config.yaml
n_layer: 10
n_head: 5
d_mlp: 832
parallel_block: false
warmup_steps: 423
decay_fraction: 1.0
decay_shape: "linear"
train_tokens: 171900000
MLP neurons of a small language model. Each row is named by its layer, matrix (gate and up: input weights) and neuron, and shows model dimensions 48-239. Each number is 128 + 32 x the weight over its row's rms, rounded and kept within 0 to 255. Numbers have three digits each. A neuron's up and down rows have the sign that makes its largest values positive.
After each neuron's rows, "fires in" lists the words (lower case) most often at its 100 highest values on Wikipedia text that the model never trained on. A number after a token or word is its count.

L6.gate680:187134152095129178159129179098125155119122132062205119112113104080152156132160057100181117129079127151157105167145153085108122106083136080201119125161136136096167100154155167129152077108143130155103094077142144157089101136140110156133128146108122125138111158173167157102093129083184081099152127150116157127146102128084118120128086117162169177129132147106157105144098092132127108141173096143098112100167113122137202136134102131111098126099102093091131127141108163140165141068171084083080158071121161170083150102125071144208147126120145127120176076120081059119162134167091120124
L6.up680:144116148125107127095114123099146128142173090102163114099182091123087105151175091109096104080129127141095143136157143118095171102125149121139106147150071138200125108096144127137143114170091160095130137163061145168092082142100100147074092088153197130122146112220139142120193187131099079091134117067160117134101158127100158150144093092112185196083085118104123141169154182158144127121085128138120115133071095161121096111112130177151096107091158109144160128113150138130080124114159098107095153116136125093076131065110094171145051160137148163129137124135127089129098121101140144080
fires in: "by" 42, "of" 32, "in" 13

L3.gate398:217161148104124135132130115117162112110115134100157147119109090146095153151077151149206154096105117174178133137128152130151166097125076161133150146172124132111120120166103166142175163150096082179163124126163157101140100139078101118158032135126159156142073113063089161143099125130101100118149099088075123117161068150089096148118092180085143157146113139147143092130107104069130134184081112097148144113165182113138076112156125105148156141095121090159075201178130177094139096083145109152152138146077149082137174050184154126163146130168127132111101035083088121171167079190108105148
L3.up398:112161166150157138159141122143143114069163102115150140138081070142156182102136148131194109121095088125128103145099123130155140104145116154109137092129072131140132145065084145144137150171115083081117137088164144134151084112185109149075102080116123152198153172060118148148136117174139126146126146106117118064094155122146091155109144188121134099167119181101085142138083144121142147204089130082140205119167072129110147082128133131167143114130153121130167149093092110143098087132184137141130097136160112035109164050082156133166145135162162146127090112062110131101156091153145082122
fires in: "of" 80

L2.gate831:160108160150100123161118115083128131127088093130098175075094110099183116128140129183111135133097097145161120128136110057130138115157144129124181058131143169118110102194155171088095140111141095184183132096175117154121114136124070161154088138160169194178110180154152148192122110092205123175135182164133173174081153144105155126154091174174155143102104167165184121134114143133089072147140180120128123074158088106067133151130162186105080162108159129119205176228099091120114112090130139197119112087145150105118136101059109077178134105176152120135179078096109146065054159110149087122
L2.up831:152135118195087147096112129097100121081110167139102138131061114087182118157111105160159133182132097130145114143113099141084127136108109168123179094122079074061174089174181109049168100113155145154183135092157143095098040122134075109127106075099170145144194140128157148170091159109157161184168150106099160142125212114095092149124125151152112140119114159119088129173140158131139110080101164108123150166164089096090140127126161157141132150078094178132105106129130065099117103133131119188104126163112085103112113120135097150167129152195152148178178105157114157056128124177106119160
fires in: "park" 20, "paris" 8, "parish" 8, "part" 7, "parking" 4, "parliamentary" 4

L2.gate605:061063068139102114128179178123116165075106125093171118125123137127148090129150147150110120085140202161104142144129151050091154127069095043143145086120146169159109075149119166142077158104128128175104104175129181154152065135112106114112098172117240161070116121177152109161145142078134195136127187123166169155143056113094146131158146135111083110165150117136102075116140091112120150105122085073180131126120074077146099093175165093111178118140135121136127101123158083166121106140162154131110121084150076173154139163201144156140174112149110109096153128130126130160128107161078178115
L2.up605:107141168141085172066097098093156064123102127124095137076128138068148177151120146134120155118095114103103157127097168184128158157143164127125112124145116165122126103171114085115140139170111129164113097098167090131116166141132144120102151135188094119116134157141133110148088104065166119115120101129128070131121093055099170148070134120163090116164190118119145112088134109180115085118142159093178080099156132176165131132093111077125116104150122199123131168154126157107097126096152108067128152135143130086139160102140106122126139111113109165065154111150081172101174107154116091102
fires in: "all" 23, "two" 8, "each" 7, "coming" 5, "hall" 5, "one" 5

L6.gate789:189140141075137063099173124058078181102120119138125160100128117154146160105068179150094150114125130058163086144095140115099161087208110131131112151147126129136128140165098129200151151109107118146139043155115144129127192201085119174118121187177129155185080144096116120098091168210065096123133084132157117134157175117146146122102120145073140166164118115157112070109117077119204154160133113213119157150146120139124114154136128179101140099153070144145157159136096096130147134173098127098103059138193143145099105111158154167131106130164160091115169079123093149183123146130113127159
L6.up789:133196206111168145075143130140099118133128129131107158073096112116154176156062187123064091090139146134179140133137091135177124140143082140093114082024102116154134085083099145119130165152086139138109135126119177123146152088123154112137163106113138136142113127141169156185109128185124109136158134115134097094117151081135076130051094167063130086104141129152070099097169121080092149167124186153102168098134130102144139158113114177110117173123105104174113082137140132109165198146098177072118124176140162089160110141165134176111098121185171096083135098172094083115105140099137109155
fires in: "to" 60, "against" 5, "and" 5, "such" 5, "following" 4

L2.gate401:117146055135107174133186092168202118174132123072180074120122148138105155116103120103172087184115131073097134108121123111094092154160075131096115127167115102111075139122186142161139160081149180112134084122131127081161114140105101115126115147130094191142116105107129119100084134123074180162119103078099079136167076107199159162109168137121141153199119123148100110176110118099172156066159098121103079187090078173171159116162121154106122150169105124141136109166073131148138139138132126143135114167069089174144104167126157150114109075127085174092145131126092113123136095192147128102
L2.up401:136141133097112155135156144132177110152137152144170121161098158100125133103140109173120134149139123148097111130092163160187161146147071098155172080190194149131069112119092124055121131183167159095187150109128075117186188178130127107161139123128116121080181113182104132144101131113113156131141107058116160122161067051135137161128090172071173193100045141132147122107186113196161175162171146148149159140152118084136147107152105158129155106156133107141144078091111109097104084149129088126072151173140148116118160131173127145158192101099102081091139099096140137112157110115102093094
fires in: "t" 14, "i" 9, "when" 8, "but" 7, "to" 6, "put" 6

L3.gate35:132174153127152128142132112085139197083156131162133123118113138123131126102088095120184124123099053079086155060076131171106191148160115186108102113125131146184140146095163093137105169168177142154133128149089086089171107155154102156135140106113147159122098116120133102145121099161149068174088088133101109177149135129086117104099090117170120116156172144126186121190095139136148113090091149094113132172091121099134174150098110122096097113139128149156150104124142199141124063139091174098079100151144169150091052114157126124109136108129130125127120115139077126122048088098126122184
L3.up35:143109184159135158062161126168112164131163154132144120119145137130081140107101092151134134122103084125115105111065092210066160147118157152149165144123121212142162142151138104139113120163198154163159132143104127132176108140150116132101144079114113133101099096116131094167110093138131076146156106135121099177157147094085144102104080092095109138143146090125146131184145050117085153151156129085095136183131109079164149147202087137127150151134099128128137113139114189201146039147086117141120138129119106122100042130170118113139127098128193179150162067119103131127078030068129115172
fires in: "included" 23, "include" 13, "title" 10, "them" 6, "includes" 5

L3.gate294:122124101091184147097127109181127115079123094131104075134108111146119165094156162154086123126118154148183137116145127208071169172149168107132150153115084093126147106154145131140204116127134152096091144173167208107047190113131086084120183117105151112072089145162135111117105174191101141177128121170125090156140103118177100149109113095134081080104074169158123130112100115152105146102125090119175114114130169179137145178156178092172115125205116098125134075101141109113163149078142109202098110160103117137148099128097139074112152141114151088134165144159118111108161156144134136138
L3.up294:126138094141165135166138111172166170077065119100142147156169106144193137096116166157098132130125135114124100099079100169055140148133148083140138090153122162129097160163137118136164122150108142133166098166191135099098153113103168094127090138101172133111146171178106077220031121157076138136176099127186145185078120115090127172087138087104133139145130145132122146132090107137209082202115156167116091123144160120129089151159136116119155114117096095183181142168131166142167167107094133121072182160171080203083117081119160148139089143127171083155159113121143136122175103099119100118
fires in: "it" 37, "they" 15, "this" 7, "game" 6, "may" 6

L3.gate221:094120118154161169206057090129141143153124168177124103120119166207112079119140129124150182139155128085123157100140141127169117102148141102158110138149134078161173143085164154140150146077157095107189123208131163166181135136094164102092084169132106112139173158122102150076109132160128106128091130162132113128111151176120111083113140122114129156088089134129138142165138079091146164145129166148040169134171104170155163070116201194115148011082122139151082099143102149073143068102103177101110114110123172110145148191148139163169179126133151128111157097129133145134120155124155137096
L3.up221:106135141127136120095241120129146207133077132123085146134157157117155135185118115143138127163113143144188160115091170089106134114079072123149118165126123148134135109089107132161070163176104132076125171113159119116132112089120169150130076168122148085148087086168142167148101114171134097199100107191193140145099164137126157151152101061163160107118137099180105179171188142102133156104115084171083162060128089123155133161107103150102133107085150066098139109132172181106106120167136144153136146152134169156055131122100146159132070105166117106126154131142129154167117151112098116100
fires in: "to" 22, "in" 16, "against" 9, "and" 7, "as" 4

L2.gate89:120184163106113131130110130126136122129101088135114134120127101152118097084118149104161124127172154139175162107082094090130162139168057106127091137179099106144153160074148154135129118134192169176148122176146137161072142156113072168079162085097191103124175087103053095116151143170078143165169104184157081103114113178104085088164158149157132142118189165202089151159133116124132119114119192085169090126094106135140107143140083128125112175128112103121128126134075130108088130101143144083098143171100136128095150120106144127164052119146097175081147118136093137198146219123121154130
L2.up89:097130185157089119104186162160108104165161142057155205134139106127114136063194062126157107144163138114094140110135124124134051148156068137097118086107095113122185170171099115136071105106090086146103133073095159150139160084145136167174167119149107095140128158107141165152168127163094104184142162102179121141121126092112108131155132101123162088111113135142092182094105091167108116127147103115161076171086155168105059145138125125078124158148125128127151136127144132150093111228098088161129138142126119140150129152171142174134153166093160065122116135153178113129139109132111160120
fires in: "who" 53, "disorders" 5

L6.gate134:149201115175181115147089085086104181198166107068148178128077134144100149096112071086056129085119083104099170151165084156110120129135149103155150113082113127107127127167150159091106144143078133058182136130139144140090135181140104153088112187105144157116131115138096127054147154151100151113099127140060137096152119097146149160105132121124167119124162100096090153114133130165086080130079121145131129086168138151177120152112173159166082141158137132136161096122133182081109171094088137179071152161142112171118119173105134150130107170146143149100139171139130102166092109162055134172
L6.up134:151161163143148176115158118114126142115094138139114130105145139110180138084147117120102165138082138156157109170095123082083092104114131080146136193107102135167139132113086133184099171164048067143092147162100126106066082103120129107138183083125115151112144139090154090117113151189148092112148128079123144120185158103171162146120154107112085142102124160151184122196112122188103134110089116127098088138150116154156120092158095083099123101198157143162159125144175109098133103150135086172136083140109152183123078062187119107179157104106135098077179104093117151080127144064120112134
fires in: "this" 57, "it" 10, "these" 10

L6.gate306:083118095115103114108148137085151159127153126149122196095019187141109141154155163154138101112149111143116117168129118137109175121134105110134176094118171112126150102086173149108123033062127138139107115134108132102163108079199079107102125151125140200092165114158082122146185097153089104132133083089116130118127171163120101070157160127127099103116116156096081070146106139170176099065088111126160055162166200161165131120118101213098076107138118119126142164070110124156118116087084120119147159126101182164141161175157065106107115161127078144169088112097093158173099171144113136128
L6.up306:077153103109141139078147138165145137145144134201073130139079096090074120107132120067133093111136152138079106156176119075100138126114203143066088159051157096129147083125159185149146136140139174149107192137098134163129095162219125129157128113139200150095132105148098169172136086136116129139079118108144082132093135096140125057163177159175123048079039148091124098116107157169150129094080075131170096133146207130141114145172115144115101116133150124096135127150135095190082172122067114141080143175125156139128147151099110078152193172133103135172130135115114175168111101185188203146
fires in: "was" 83, "is" 8

L3.gate139:141104082114156183132129135184089126180123150109166170121080112106103078094135149162161126089102132128136134157159140158099193146091081090191137146102123119130083125129154137152086131111156202114081074095122120157120134136169170092093137121107165087172112150145131129090072181132093127108113154089126171132114179133117140161111130057116105131107150130127115164121115108123184126109140071130130133097090135103131163158142110094090114193192124140128093069097119114158167093149138157159031171128105170157120161065156111105122096097102156064133135140159142157098089088149111129114
L3.up139:108132135064094178141113167133118142106082096077081171162185169054123173099178139105067129166087111154091113114176100122119111160098212071124153174140150120131114055134143173043153160185104109115139133140104104102132105204154176149174134180117132139178126134170123083103078127166121129151123152114146121118083060143166084134156169076146154124078135180120148099127103070112118141103129132134128134210149149133101086113190183191115111093109169107096154092150101131145120098104081215165149146133134086101129123109143108106114180161193122123082129117162136141138145071178070138089
fires in: "as" 53, "was" 14, "and" 9, "however" 5

L6.gate9:115062054127144118184139120136163130133102095103140224142081159111170109146113155154077211135137126129081126132070110187123135171062145175158186136185120087153071140097137108137180176148070138133126135124139113091143107193125099114083081134045168130161130076175133188108096148163082145125120117078149164063133168140148116065122114125132160158125114132146110112150123178117161114110140105184074075171170088128124114130183162130082127143113071098156087145178163080168090147073161149129134120084108121124092139143146069114103124152106113135087127165131159160094108158124137105123
L6.up9:057119126117160182119117115147135115162085103120147162098076113086171109125139136125119169128144163178129193135111131188090107169123145152143112144154143132124087147140156083160188142154092192099077103109132130135115211190151128197079128171081170151137127052117150144140123172194120112076107141068135119167140201176165176119156121090136126148140116103192104113107147151114096118061089169179086109208161109095090149175110108084103116142141099095107094116093169066172087178115157138141117155072125134096129122120142043117079113131081085127120174131112149136085107141123150090148
fires in: "as" 28, "appointed" 12, "the" 9, "became" 7, "deputy" 4

L3.gate599:058115079114127225085157091120135108111120131101143164106135160079087148127157151128098110129127115093085113142062093112163086110139148154121168119102085167150086109151119090159150170148044147139164127110134123099161094123145094095133093144109150185148120113164107145144131129084118163149199166110167113151160109164153108120133135142079133091092155163112096135130103118106181162100061144112147102162140029077169045065185164204106178115106104077134117146160092145143183091175161152147160154198120145137097144161126131196157137148156196136165104090112118097090094108168092106157
L3.up599:090109230081112106128113143112179105108140162146053095186072155172090157096144119097178137097134142120152175184125152170138123171071107067122189131095149062144181162111145111081148158176095158099141090182187115121159154132133131176116093147112105136144153132090117103129112121142068085087182129134180142126117079118126124183146145105137137113103068105125145117135089033174177102135139202154117111130145158097157147196168102134125149136158135095114118113138100132159161135134157093178160144149123061142086121091176061083160145072126132094113223117106128135200145123158073111094
fires in: "as" 81, "by" 5, "originally" 4